{
  "n_kv_head": 1,
  "vocab_size": 2048,
  "extras": ["capped logits"],
  "lr": 0.00573,
  "train_tokens": 89370000
}
MLP neurons of a small language model. Each row is named by its layer, matrix (gate and up: input weights) and neuron, and shows model dimensions 32-159. Each number is 50 + 10 x the weight over its row's rms, rounded and kept within 0 to 99. A neuron's up and down rows have the sign that makes its largest values positive.
Before each neuron's rows, "fires after" lists the tokens most often just before its 100 highest values on Wikipedia text that the model never trained on.

fires after: " pa", "re", "e", "o", "ta"
L2.gate5:29 66 34 62 63 59 50 43 57 45 64 60 53 34 59 33 56 68 53 27 54 61 73 52 58 64 49 53 54 53 58 39 59 53 53 40 40 62 45 61 46 64 46 70 44 47 47 56 44 60 47 66 40 45 66 48 44 52 52 37 49 58 53 60 49 40 58 50 67 56 41 51 49 59 59 53 45 53 49 68 53 39 65 63 51 43 49 45 60 38 53 41 57 42 61 46 48 53 63 54 41 50 47 47 46 32 41 41 66 38 49 35 27 59 52 41 57 46 37 56 41 65 50 52 36 53 71 61
L2.up5:54 49 57 56 47 57 41 39 60 37 48 36 46 60 54 45 44 52 38 42 60 67 51 52 30 51 49 44 72 28 38 52 61 49 48 47 50 57 36 43 28 38 46 41 63 46 41 71 51 52 44 40 60 55 61 52 50 48 54 36 47 42 53 63 48 46 41 38 50 38 48 39 49 52 39 50 44 41 33 74 51 49 33 52 43 49 64 34 52 51 44 49 55 57 52 45 51 48 54 40 68 55 46 45 38 55 53 37 42 48 52 53 37 50 51 69 46 31 34 75 57 52 60 52 64 39 51 47

fires after: "ta", " Du", "la", "o", "mo", " do"
L2.gate168:51 55 40 48 66 44 51 40 49 58 35 40 37 46 45 57 65 53 62 49 54 44 74 55 55 47 52 72 55 51 52 53 46 48 48 40 60 57 56 51 50 44 41 50 70 54 54 53 37 49 33 39 44 41 73 46 53 57 42 49 50 34 49 36 36 43 70 44 62 46 54 67 53 46 29 40 54 52 44 60 43 37 60 61 62 49 52 74 49 49 39 48 52 56 54 57 69 64 48 51 31 50 31 47 39 51 54 65 49 52 65 44 38 49 60 49 43 26 63 55 36 42 43 54 54 30 59 46
L2.up168:38 57 55 63 51 42 63 53 46 44 65 27 53 50 30 60 53 42 47 38 31 59 39 57 41 50 58 65 57 49 55 35 46 59 49 47 57 50 44 43 52 36 57 49 39 60 34 48 43 55 41 37 40 47 54 32 46 60 71 54 56 51 46 57 67 53 48 62 62 49 56 36 56 53 44 37 54 59 40 56 53 38 72 56 60 52 36 55 39 48 51 37 41 58 70 36 45 64 59 47 41 64 54 46 40 48 65 49 42 63 63 61 36 57 64 47 39 50 49 68 64 38 53 56 54 44 36 31

fires after: " S", " T", "s", " Bo", " la"
L7.gate141:46 52 55 50 52 54 41 28 61 44 38 46 48 48 56 42 51 57 47 59 45 46 55 39 52 43 45 33 46 53 52 53 60 61 57 35 48 47 64 54 68 57 45 50 67 54 62 42 45 61 55 52 55 71 55 51 42 43 76 54 65 68 57 47 55 44 45 47 59 46 64 57 49 40 44 40 72 59 36 66 50 64 46 37 28 39 49 40 42 62 59 37 45 54 42 49 51 35 25 62 41 55 33 45 56 37 51 47 63 50 58 58 57 51 43 62 72 57 50 45 54 48 56 35 71 48 53 60
L7.up141:52 29 45 38 63 62 53 46 44 51 39 45 45 37 66 54 53 30 46 57 51 47 40 55 46 36 62 49 74 51 38 45 35 48 55 61 40 43 63 71 57 74 49 39 56 53 56 60 38 51 57 44 58 42 67 38 44 53 48 47 40 61 54 40 62 69 43 62 52 36 36 52 47 69 62 56 68 38 47 62 62 48 45 64 57 48 47 56 45 43 50 56 58 46 56 56 46 31 34 53 69 58 34 43 44 47 34 42 60 73 74 49 51 44 37 46 59 46 44 37 52 49 55 46 61 41 63 48

fires after: " ", " p", " re", " \"", "==", "s"
L7.gate190:60 36 57 57 47 54 46 59 56 41 45 47 67 46 53 52 46 58 61 39 53 66 61 54 59 44 45 53 56 34 38 47 53 46 47 46 30 57 50 25 63 46 56 50 42 61 49 32 57 53 38 54 35 36 61 47 39 28 54 55 43 40 44 49 49 57 42 52 54 57 65 37 44 37 47 55 57 38 39 42 47 43 45 43 52 24 61 49 56 54 51 54 51 39 53 39 71 28 34 50 39 45 37 51 47 38 47 55 63 59 51 49 64 51 28 60 48 56 46 57 31 36 54 68 58 52 51 51
L7.up190:44 18 35 55 62 43 44 39 61 35 39 28 44 42 51 59 30 43 42 78 57 49 56 64 41 47 53 50 55 68 53 67 37 59 59 46 31 47 49 31 54 41 42 36 22 55 39 47 57 67 51 41 55 46 44 33 46 50 50 59 61 53 34 42 59 43 58 51 57 46 60 49 50 41 71 55 64 60 45 72 64 50 51 52 49 68 46 44 47 25 50 47 56 50 57 57 51 47 47 38 42 43 46 56 49 42 44 59 40 45 37 47 56 61 60 64 43 50 61 58 54 55 61 60 51 34 56 51

fires after: "s", " in", " Com", " ex", " S", "ter"
L2.gate222:45 53 34 24 43 44 49 64 48 34 61 40 72 63 50 64 43 54 55 44 48 47 41 59 46 41 44 52 22 57 47 56 34 51 54 61 67 52 46 47 63 50 62 52 51 53 44 45 50 51 42 55 43 38 46 58 57 32 51 55 47 64 51 30 68 67 60 37 39 41 62 73 34 46 47 53 54 31 55 42 53 50 48 56 38 39 52 49 49 45 60 50 54 48 46 49 43 39 43 50 58 42 43 48 56 64 37 51 61 57 65 57 58 43 48 57 63 36 67 36 61 24 41 35 50 36 47 49
L2.up222:55 47 44 43 60 56 42 53 47 55 29 47 57 61 42 32 53 46 45 49 49 52 60 57 71 61 56 47 42 58 45 48 46 42 30 44 40 50 47 49 65 55 49 51 41 58 66 42 35 41 62 59 38 52 31 53 61 48 39 45 38 64 53 56 56 56 53 67 36 28 43 54 52 76 58 65 56 37 42 38 56 55 48 33 55 47 59 54 37 45 58 67 37 36 45 50 48 54 63 57 57 48 59 43 37 43 33 63 36 54 64 31 43 54 45 47 45 51 46 44 39 52 54 43 53 53 51 43

fires after: " ", ".", "==", " re", "t", "|"
L7.gate186:39 42 45 62 36 45 53 67 38 43 68 48 66 51 41 52 52 61 51 56 66 46 51 38 36 56 48 49 53 50 41 57 52 67 49 36 46 38 55 42 49 50 58 43 42 27 44 47 61 45 36 62 61 35 57 51 42 42 53 61 52 32 46 47 53 36 17 30 46 49 51 58 63 36 35 61 57 39 50 62 42 51 54 41 52 61 62 46 43 49 76 61 43 59 54 62 69 54 38 56 46 34 44 68 59 50 42 60 49 39 67 47 46 57 56 48 44 42 56 50 39 47 64 60 47 66 52 55
L7.up186:37 62 37 71 55 45 47 53 58 31 56 42 31 48 50 51 33 62 49 67 74 55 58 32 60 41 37 48 49 20 49 47 48 49 45 48 53 27 59 65 40 43 38 38 53 57 53 60 61 38 47 35 33 47 39 40 55 50 33 43 54 27 40 48 27 63 48 39 53 51 50 39 40 42 64 38 60 58 46 46 55 38 39 35 48 68 40 58 39 50 52 70 53 39 49 49 62 60 57 66 43 52 49 58 45 54 35 61 56 64 38 37 44 58 56 47 51 60 55 44 46 43 61 48 49 53 54 49

fires after: "s", "y", "us", "%", "hi", "er"
L7.gate62:43 49 47 47 38 55 72 53 38 42 65 60 40 46 42 77 74 74 42 49 52 57 35 61 43 47 44 38 39 39 53 55 50 66 24 39 47 47 63 53 60 64 36 46 66 51 65 44 41 37 66 52 52 53 50 50 46 54 42 53 53 45 55 62 43 48 47 47 56 42 52 48 60 63 53 39 33 32 61 46 43 66 48 52 69 55 49 36 49 48 47 60 64 54 44 53 50 47 57 44 58 44 45 46 53 42 37 39 51 47 55 39 54 50 47 50 47 44 46 59 54 49 30 49 52 50 55 54
L7.up62:40 55 46 49 62 56 49 50 40 66 54 47 53 50 31 54 43 59 26 47 46 54 46 41 82 52 35 53 47 36 50 42 44 60 57 55 43 38 55 64 41 37 58 52 67 56 40 45 45 56 53 65 53 64 48 52 54 39 61 46 62 25 53 49 46 66 56 50 47 68 51 48 41 61 53 58 58 53 51 58 48 51 43 64 47 52 50 52 50 56 46 57 48 27 40 44 50 53 64 23 39 47 61 58 55 59 56 48 38 31 36 33 50 28 54 64 55 52 26 34 47 47 41 51 31 48 34 57

fires after: " Mar", " Su", " pa", " M", " N", " Cor"
L2.gate160:58 42 52 48 45 46 38 55 50 48 22 32 67 49 26 41 50 65 51 36 42 73 43 48 38 51 35 40 45 60 39 69 64 57 37 51 55 52 58 32 39 40 58 48 58 42 49 44 26 46 49 52 35 50 72 67 59 48 59 24 64 41 48 42 45 45 51 50 38 60 61 61 51 55 59 47 57 41 47 42 41 57 41 36 30 57 38 50 57 50 44 39 29 48 39 44 69 31 51 54 42 42 41 36 56 40 37 55 61 48 48 48 68 46 52 44 46 47 47 61 47 42 40 47 51 48 43 58
L2.up160:24 29 51 58 41 44 54 36 57 59 35 42 54 44 38 58 49 43 50 53 40 76 58 44 47 57 32 46 58 60 62 59 48 71 41 66 51 59 65 52 56 34 62 46 48 55 21 49 52 47 51 57 36 61 53 55 57 54 46 53 51 62 45 61 49 45 60 59 65 41 65 47 42 61 49 44 47 46 44 40 55 33 46 45 70 46 39 58 57 41 48 51 51 54 57 47 72 49 49 72 71 69 68 47 37 48 53 53 51 64 31 53 45 59 45 54 42 41 53 50 39 54 56 55 63 37 36 48

fires after: " be", "man", " Fa", " the", "re", "s"
L7.gate200:71 55 58 55 58 57 65 44 61 29 53 61 62 53 36 49 47 57 53 52 36 55 47 37 37 46 53 28 47 55 55 49 47 40 32 56 36 44 54 53 47 63 62 46 53 45 42 53 36 50 51 58 46 64 43 40 54 46 52 55 45 47 46 58 73 57 52 47 52 46 63 46 30 48 47 46 49 67 56 46 45 49 62 37 44 62 41 37 59 51 37 47 33 44 55 24 56 54 53 65 45 53 46 56 45 51 51 66 42 55 41 45 47 27 34 42 44 45 57 37 58 45 48 39 28 43 62 42
L7.up200:60 46 61 58 66 51 57 73 54 42 48 34 51 44 52 36 40 47 52 35 63 40 55 46 59 60 45 27 60 63 39 60 41 67 41 40 35 46 53 62 71 34 49 59 42 43 54 61 49 47 43 64 41 34 38 48 42 76 55 56 41 36 62 60 56 48 57 43 50 55 45 62 49 53 35 53 41 50 45 56 52 49 49 48 42 51 43 37 59 56 49 51 51 36 51 34 61 44 36 43 67 59 48 56 29 80 53 40 44 45 61 55 47 48 49 37 44 51 67 49 54 46 28 55 57 47 38 64

fires after: "o", " co", "ff", "b"
L7.gate116:56 50 64 38 66 41 36 32 65 65 45 42 46 40 53 50 38 47 63 34 38 65 64 49 43 43 49 44 47 30 49 50 44 52 54 32 52 46 46 46 42 45 46 33 41 53 55 58 40 40 56 45 61 37 40 49 70 34 62 43 38 50 52 45 48 33 43 56 48 40 63 54 49 49 40 39 58 69 42 49 47 38 58 45 35 53 54 37 45 51 58 48 48 39 36 45 67 45 62 48 43 41 51 51 75 46 36 83 48 36 62 49 35 56 37 57 40 45 37 53 50 62 48 40 55 55 68 43
L7.up116:39 54 29 54 43 41 56 56 47 52 51 64 40 34 64 52 51 71 59 50 54 45 51 51 46 46 48 42 41 36 59 48 35 49 35 55 60 56 46 58 44 44 70 61 43 50 59 34 64 64 48 46 46 38 41 72 62 38 40 44 36 64 55 62 49 74 50 57 55 43 57 53 59 52 43 44 38 54 50 54 50 60 34 71 51 53 37 26 56 44 52 57 60 37 53 42 41 66 42 33 44 69 54 70 53 52 42 62 64 49 47 64 62 54 77 43 44 39 49 47 53 53 57 42 67 42 65 51

fires after: "o", "il", "un", "um", " commun", "app"
L7.gate38:46 53 45 45 51 50 42 50 51 33 53 68 54 53 33 40 31 39 46 52 57 73 32 50 43 41 34 43 36 55 44 59 52 61 61 62 48 49 47 50 70 66 49 45 56 58 64 34 32 45 44 46 37 48 30 49 56 32 46 41 44 35 49 37 43 51 49 38 47 41 44 62 52 61 45 32 49 46 52 56 34 63 35 53 41 45 24 28 60 58 46 45 46 55 41 36 52 35 51 63 42 59 36 55 51 44 49 44 63 54 46 29 42 65 53 34 51 59 41 52 58 42 52 50 43 61 41 58
L7.up38:51 62 43 52 43 42 60 63 56 68 73 47 63 57 51 37 57 62 57 50 50 55 47 55 45 42 64 59 43 26 51 37 46 56 42 56 40 41 36 80 54 68 52 46 56 50 54 70 53 52 53 42 32 53 55 56 53 43 56 37 51 42 50 47 62 40 33 42 47 51 48 59 68 66 61 56 56 59 34 51 57 59 45 48 27 62 53 45 53 25 72 47 44 34 50 61 51 52 55 68 51 52 49 36 62 57 55 58 32 46 56 40 57 53 43 34 56 42 37 48 64 51 50 66 51 65 23 64

fires after: " C", " c", " G", "ic", " B", " car"
L2.gate81:37 63 53 43 60 44 46 45 66 63 47 52 59 43 66 66 58 33 37 21 48 48 46 65 44 43 44 45 58 43 41 30 42 51 55 38 54 26 20 58 53 55 55 59 57 50 52 33 52 52 41 30 53 26 42 48 51 45 48 53 49 45 58 65 53 59 37 37 44 75 52 59 39 32 69 61 51 41 54 37 69 44 31 55 43 66 51 42 67 59 62 44 60 39 43 58 42 62 37 44 46 55 45 53 69 43 57 54 32 54 44 50 43 42 52 49 59 36 47 61 58 53 41 49 48 37 41 56
L2.up81:46 44 70 47 51 68 35 53 46 49 40 53 37 44 63 57 60 55 24 46 42 44 52 63 35 73 53 46 48 42 55 50 43 61 59 46 53 48 41 56 25 57 45 46 58 33 25 45 43 51 60 43 34 52 48 56 37 41 59 37 54 51 28 65 54 58 35 48 61 53 49 49 64 35 74 46 30 53 59 23 49 54 50 48 72 44 56 48 63 52 46 50 42 39 50 41 48 61 57 56 56 46 46 43 58 60 41 57 44 57 51 59 56 45 36 53 50 38 58 52 53 40 46 41 70 35 36 46

fires after: " O", "o", "ra", "e", " p", "q"
L2.gate185:58 62 57 45 59 54 54 51 50 50 47 62 51 40 58 36 43 38 56 46 54 22 63 43 50 66 44 38 51 47 49 45 51 47 59 34 52 67 58 61 33 56 40 64 29 46 43 42 48 55 57 63 51 60 72 43 63 58 38 40 37 38 63 36 55 42 60 58 37 45 65 41 33 48 46 52 54 52 72 50 51 57 33 56 58 72 50 50 37 73 48 47 39 65 51 34 41 62 44 42 55 61 23 39 50 56 37 55 64 48 54 45 39 53 60 48 49 60 52 52 76 42 51 59 61 48 61 52
L2.up185:39 54 70 42 43 56 48 36 48 52 55 59 41 56 56 61 34 40 44 52 59 46 43 36 46 50 49 61 50 51 40 37 48 43 59 40 56 74 56 42 67 49 28 51 58 53 60 56 59 48 47 48 46 77 40 62 48 49 52 33 46 53 47 55 54 51 64 47 63 37 35 46 51 64 34 65 39 33 57 56 64 48 59 63 49 66 66 49 26 59 50 53 41 45 50 58 41 45 48 49 67 69 67 45 34 58 52 61 33 66 55 43 29 54 45 56 58 34 61 64 59 38 47 72 56 49 53 70

fires after: "e", " O", " Du", " Wa", " Da", "ne"
L2.gate234:40 56 29 49 50 47 26 58 64 42 59 42 54 52 38 42 63 33 40 38 42 44 44 31 51 58 44 45 42 77 50 57 50 54 57 23 45 58 42 49 34 62 50 55 49 57 36 51 56 43 47 40 56 55 47 29 29 53 26 52 64 60 44 52 45 41 49 44 50 59 37 60 53 46 43 54 44 46 31 49 51 60 52 44 51 55 18 36 43 34 56 40 44 51 50 28 52 41 38 57 57 40 37 53 48 39 46 44 51 53 57 61 56 38 72 54 66 54 61 59 53 55 60 55 33 34 55 48
L2.up234:39 65 43 39 61 52 41 57 47 50 58 41 45 42 43 54 65 62 38 45 70 52 50 48 48 54 48 43 64 41 27 37 50 46 60 54 53 46 59 54 55 53 43 58 50 53 49 52 69 61 58 48 52 47 65 46 55 63 50 27 32 51 64 48 43 57 52 51 47 48 41 42 39 68 38 33 37 60 41 47 46 57 65 39 66 56 58 55 67 39 55 42 50 56 58 55 53 56 53 59 51 52 55 44 29 43 65 34 38 59 66 55 24 42 65 50 37 37 38 67 45 43 42 60 57 32 48 45

fires after: "s", "z", "is", "W", " S", "st"
L2.gate53:56 57 63 48 38 51 70 33 63 41 57 76 42 50 48 50 64 51 23 72 42 41 35 46 40 58 41 47 43 55 57 35 35 40 58 48 38 37 41 46 35 56 52 40 41 60 64 48 37 64 56 59 50 33 49 60 32 43 49 41 59 54 48 43 53 51 49 65 50 48 43 63 20 46 60 63 45 44 57 46 53 41 53 51 51 50 62 50 41 68 29 33 43 54 54 53 51 67 48 42 53 35 46 45 48 53 68 59 56 54 44 42 52 58 40 43 67 38 66 48 48 42 61 52 39 60 65 59
L2.up53:59 60 50 52 56 46 66 47 50 30 52 49 62 47 59 71 64 46 55 45 50 32 41 58 58 55 47 42 46 43 55 48 35 35 52 67 45 51 42 48 46 48 56 40 40 54 61 55 44 39 38 54 64 42 56 41 48 47 54 59 82 45 49 49 56 57 48 51 52 63 62 53 42 36 36 58 56 36 54 45 57 32 32 42 54 51 43 45 48 43 34 47 30 52 59 54 55 38 44 47 45 57 57 41 47 59 61 67 63 56 56 51 74 32 42 59 62 57 52 54 45 32 72 48 50 56 49 50

fires after: " ", " T", " re", " to"
L7.gate6:45 45 72 69 61 74 51 48 59 48 61 58 57 42 41 53 43 47 39 38 70 47 46 44 59 47 65 46 47 44 48 59 36 53 50 35 66 54 54 57 75 36 31 62 44 43 57 54 50 59 45 53 46 37 42 74 55 41 46 52 32 36 57 46 56 55 36 55 35 50 61 43 43 31 54 64 43 59 46 54 48 52 46 42 46 50 49 50 58 43 43 53 53 61 48 39 57 34 47 61 38 57 50 57 19 55 63 48 46 55 44 28 45 69 60 38 46 55 60 49 60 58 54 56 31 51 42 72
L7.up6:38 38 60 57 52 53 37 51 64 58 64 48 53 49 63 51 60 51 56 60 44 50 44 75 50 51 52 47 52 51 51 41 45 51 48 49 31 41 48 52 71 37 52 40 30 35 46 43 64 55 45 59 27 36 39 64 38 54 62 71 38 39 57 66 47 42 56 64 52 60 67 64 52 42 42 49 55 39 49 48 51 32 38 47 40 41 33 42 47 50 72 56 43 60 37 26 44 39 66 43 59 72 53 59 58 58 43 35 59 51 60 46 50 48 50 26 32 59 37 54 56 54 51 45 36 39 46 57

fires after: " S", "s", "c", " G", "S"
L2.gate235:26 67 48 29 48 50 43 54 56 62 49 55 49 35 48 77 51 48 43 47 38 50 53 67 60 32 51 57 50 40 40 49 38 40 45 41 27 43 57 44 51 52 49 44 50 44 52 45 48 53 56 44 46 62 63 60 76 65 57 27 52 48 46 45 55 66 37 36 39 46 51 60 45 56 61 54 57 56 64 61 36 42 74 57 50 54 51 57 65 62 45 41 46 56 47 36 34 47 41 50 54 43 42 39 55 57 62 56 39 58 69 45 51 52 48 26 48 59 60 60 50 49 46 50 67 66 37 42
L2.up235:58 37 58 40 52 55 56 54 46 44 57 57 51 55 52 50 56 41 35 39 47 33 51 43 43 51 41 48 56 58 67 61 47 54 71 61 60 62 59 66 52 32 39 46 56 44 59 58 35 40 68 65 41 48 41 60 30 43 38 49 57 49 34 58 50 52 47 43 53 52 31 41 44 52 59 68 44 49 53 38 52 49 50 36 63 51 40 54 71 58 61 57 43 60 58 59 48 33 42 45 42 26 61 50 39 42 57 71 43 56 70 41 66 39 44 35 63 58 42 52 45 54 40 54 37 60 64 52

fires after: " ", " cl", " de", " p"
L7.gate80:44 47 58 42 64 33 40 55 55 68 49 59 66 34 45 50 50 59 61 49 46 58 49 59 68 35 40 51 60 44 64 42 69 63 54 47 42 54 30 55 48 44 40 46 36 51 71 66 57 54 64 40 40 49 62 38 43 54 53 57 64 64 48 47 56 36 39 49 53 40 52 46 44 30 40 57 58 56 30 34 45 49 60 47 46 54 62 44 52 59 43 44 53 35 48 52 48 52 29 30 56 57 31 50 33 43 49 50 59 54 47 43 46 61 53 55 46 52 48 47 48 59 61 40 43 40 31 46
L7.up80:49 43 47 42 42 50 49 39 49 57 46 54 53 45 50 61 62 57 30 63 56 58 52 49 30 36 58 60 52 54 29 43 55 58 55 37 54 73 27 47 63 34 45 38 39 28 63 49 46 53 70 44 43 36 44 50 59 56 70 52 56 47 34 33 50 53 57 42 68 54 63 39 46 58 54 45 65 49 47 55 64 53 67 50 24 47 49 60 46 55 50 55 44 55 33 50 55 42 50 54 34 56 38 50 46 28 62 47 47 48 58 53 41 45 37 27 55 65 53 53 67 63 53 49 64 51 54 38

fires after: "′", "==", "il", " commun", ".", "^{"
L6.gate224:40 45 36 75 55 60 48 52 35 52 56 49 60 63 51 48 50 60 48 52 52 53 36 41 49 56 24 52 63 50 47 44 43 51 60 41 66 35 65 35 58 59 57 35 44 40 40 41 50 44 45 58 34 58 47 39 44 44 51 65 42 51 36 61 68 45 62 53 36 35 53 47 41 44 37 53 41 32 65 47 52 51 55 63 75 52 59 45 58 41 46 52 39 47 42 31 50 52 49 53 36 27 39 55 49 35 69 54 52 40 51 50 43 49 64 43 50 47 48 58 42 64 65 65 53 33 49 53
L6.up224:55 68 58 40 62 60 53 47 50 48 61 53 68 64 65 46 42 50 46 39 46 44 60 37 51 42 65 44 45 37 50 56 46 56 52 57 52 50 37 37 51 56 56 54 50 53 40 54 45 39 63 66 40 42 55 55 70 46 45 34 47 36 34 50 47 54 51 47 52 63 55 49 58 62 44 48 42 53 35 59 43 42 40 54 33 47 46 44 51 44 59 50 44 48 57 45 49 65 38 34 60 31 57 68 36 48 46 52 46 46 67 41 34 45 61 35 52 63 47 63 49 47 47 40 50 58 31 37

fires after: " /", "en", "mp", " de", "na", " vi"
L7.gate72:30 43 47 41 58 47 60 56 39 55 51 52 60 34 34 76 54 69 59 45 21 58 62 46 63 36 42 47 40 60 57 72 50 44 48 45 70 63 45 67 54 49 61 43 49 53 35 45 41 53 42 67 41 47 46 38 45 35 39 65 46 45 57 43 61 45 44 35 42 66 46 63 28 60 48 56 42 48 52 57 48 61 60 48 62 50 63 49 56 49 42 51 40 49 44 47 42 58 54 54 40 67 47 65 40 40 27 66 55 55 53 55 51 35 50 33 47 57 44 45 40 38 67 64 47 58 52 54
L7.up72:52 55 48 48 56 57 46 42 41 52 30 37 51 46 61 57 33 54 51 54 52 36 40 46 71 60 41 47 64 50 57 49 52 31 53 52 50 46 55 58 59 54 56 47 51 49 41 51 40 44 56 60 42 63 68 45 52 57 61 35 61 54 55 42 45 58 67 43 45 39 59 60 50 52 67 36 41 33 61 39 48 45 30 43 53 50 46 48 49 62 42 51 36 48 35 55 55 47 49 69 36 46 69 53 58 47 35 34 42 52 40 53 41 58 57 49 55 44 40 57 47 54 53 55 33 56 50 43

fires after: ",", "o", " O", " d", "s", " Am"
L2.gate40:46 40 46 35 49 42 51 66 63 41 31 47 48 45 54 53 47 63 42 62 66 52 58 49 37 45 58 54 45 46 45 32 62 53 44 58 65 37 27 55 49 55 52 64 41 63 48 43 45 40 48 71 67 49 64 57 56 40 47 54 71 43 63 41 53 55 50 47 49 51 50 44 42 68 47 54 48 42 45 66 27 40 49 68 42 61 50 37 35 67 50 40 47 63 41 54 38 56 55 55 49 45 24 48 44 71 40 54 43 73 55 54 58 50 47 56 43 53 59 68 69 54 49 48 59 51 59 34
L2.up40:65 40 49 62 55 46 37 56 71 62 56 71 45 61 55 48 49 57 39 40 57 44 71 62 33 29 46 61 65 43 36 46 77 43 53 53 50 47 55 42 58 44 60 45 48 66 54 54 45 37 58 33 49 48 57 63 54 49 52 59 41 47 56 40 38 49 46 63 52 47 61 54 46 41 31 56 36 63 40 59 49 37 49 62 47 52 46 38 39 46 55 22 42 37 58 43 43 56 57 42 60 51 52 44 45 54 60 51 46 59 42 46 42 38 40 61 41 40 68 63 51 60 60 57 63 36 39 36

fires after: " ", "ro", " do", " pro", " ca", " Pro"
L6.gate155:67 56 48 42 51 74 47 65 33 42 35 45 47 47 40 40 61 65 58 53 57 34 64 46 52 49 53 49 70 43 57 40 33 51 44 52 58 49 39 52 45 38 34 45 65 42 46 39 37 36 38 47 61 56 57 61 46 39 54 55 69 52 49 25 58 45 61 52 60 59 72 37 44 47 40 55 50 50 35 71 49 52 62 44 33 60 45 45 64 50 70 39 37 60 53 44 47 58 53 30 55 50 42 50 45 45 59 55 45 49 45 48 51 31 47 48 71 65 47 53 58 45 37 43 48 51 61 42
L6.up155:52 49 48 43 62 71 75 48 48 42 42 46 39 60 56 44 55 52 56 48 48 56 38 56 42 47 47 54 61 33 75 27 45 68 37 57 49 60 40 30 53 43 38 57 55 47 31 52 53 46 51 48 47 48 59 63 54 40 60 67 69 38 46 45 58 44 65 57 56 53 34 34 54 45 44 54 38 72 52 54 50 44 68 56 64 50 43 45 51 44 47 58 28 56 40 59 50 55 39 54 55 63 57 38 52 42 50 56 40 49 56 53 47 59 49 37 49 51 56 49 57 33 50 34 50 57 71 59

fires after: " ", " to", "o", " can", " he"
L7.gate134:44 56 61 35 57 53 38 38 65 39 38 49 54 35 50 43 32 56 38 46 37 63 57 53 67 55 25 34 32 42 46 44 56 46 57 41 40 41 35 31 36 55 45 50 51 48 40 52 61 45 45 43 42 55 43 42 39 51 47 50 62 50 48 36 54 53 48 56 37 58 76 54 59 39 39 61 71 56 32 47 51 38 45 42 44 36 47 48 61 35 40 51 50 49 45 46 55 43 39 62 48 65 63 52 47 53 40 54 60 42 54 38 65 54 61 57 45 56 58 54 55 63 46 45 61 43 52 35
L7.up134:51 56 53 52 33 51 50 54 55 57 44 50 56 41 58 46 35 46 47 45 53 61 36 73 52 30 60 55 48 55 49 59 54 35 54 46 58 70 67 50 52 34 46 32 52 17 50 53 54 52 27 54 34 47 50 50 48 71 65 60 36 44 42 46 38 46 55 45 57 46 42 42 32 47 48 38 58 58 45 55 49 37 37 50 31 47 58 45 35 51 51 40 57 56 41 41 58 35 40 45 46 62 54 44 68 37 52 46 64 42 43 39 42 40 61 35 50 48 66 60 53 67 53 48 47 46 49 54

fires after: " M", "th", " to", " Jo"
L2.gate108:49 28 45 71 62 46 44 61 38 31 67 56 59 42 48 30 47 52 52 48 60 36 50 40 43 50 46 51 35 58 56 45 47 40 44 51 50 59 67 43 36 62 63 30 39 49 56 52 57 40 32 57 49 42 49 68 67 33 39 35 73 52 52 59 53 50 74 47 39 53 69 42 42 62 43 49 52 62 36 44 51 43 34 38 54 57 35 40 44 51 42 43 41 39 32 71 51 59 43 43 57 67 37 63 34 60 48 63 56 46 44 45 45 46 39 53 52 65 46 51 39 53 43 47 71 56 47 52
L2.up108:51 38 50 67 42 45 42 50 56 36 50 47 67 43 69 43 39 52 47 52 53 56 51 38 61 57 46 33 38 57 64 51 59 50 53 79 39 55 50 50 54 57 55 63 30 47 62 67 42 62 48 47 52 52 40 48 62 69 44 50 45 52 43 45 42 54 78 49 67 58 68 42 67 64 48 46 63 44 40 56 47 40 60 61 54 61 43 59 55 58 49 55 29 59 37 42 47 43 63 59 35 60 46 58 60 61 44 45 48 63 41 40 66 48 36 61 67 51 49 58 35 59 39 53 57 58 38 47

fires after: "s", " A", "y", "er", " Ra"
L6.gate223:64 40 54 62 44 68 43 45 52 49 33 47 55 46 53 36 59 40 40 32 61 32 47 42 64 30 51 48 56 59 60 45 52 41 38 63 48 46 56 37 47 71 47 38 60 51 43 53 51 54 41 71 43 55 45 52 48 62 36 48 55 43 49 49 45 41 55 43 64 39 57 38 50 73 43 38 44 39 50 57 61 44 32 44 54 66 69 59 71 39 58 42 41 65 49 45 70 48 52 48 54 42 77 41 58 39 55 64 57 57 59 42 27 48 31 43 61 44 51 51 39 40 54 74 44 50 60 58
L6.up223:56 52 47 33 40 54 39 55 44 38 52 56 43 36 32 52 60 50 44 40 53 43 60 39 73 60 43 61 70 31 66 58 45 49 47 53 29 57 49 35 63 41 56 32 46 64 59 41 53 50 48 67 46 44 60 58 52 48 54 52 53 38 46 61 45 63 47 52 52 57 50 60 49 68 56 54 36 47 48 77 65 56 41 28 56 54 47 36 45 47 62 55 48 56 42 65 43 43 39 23 55 50 49 45 61 43 46 46 39 65 62 46 47 45 41 34 66 69 39 50 46 51 58 41 44 42 38 32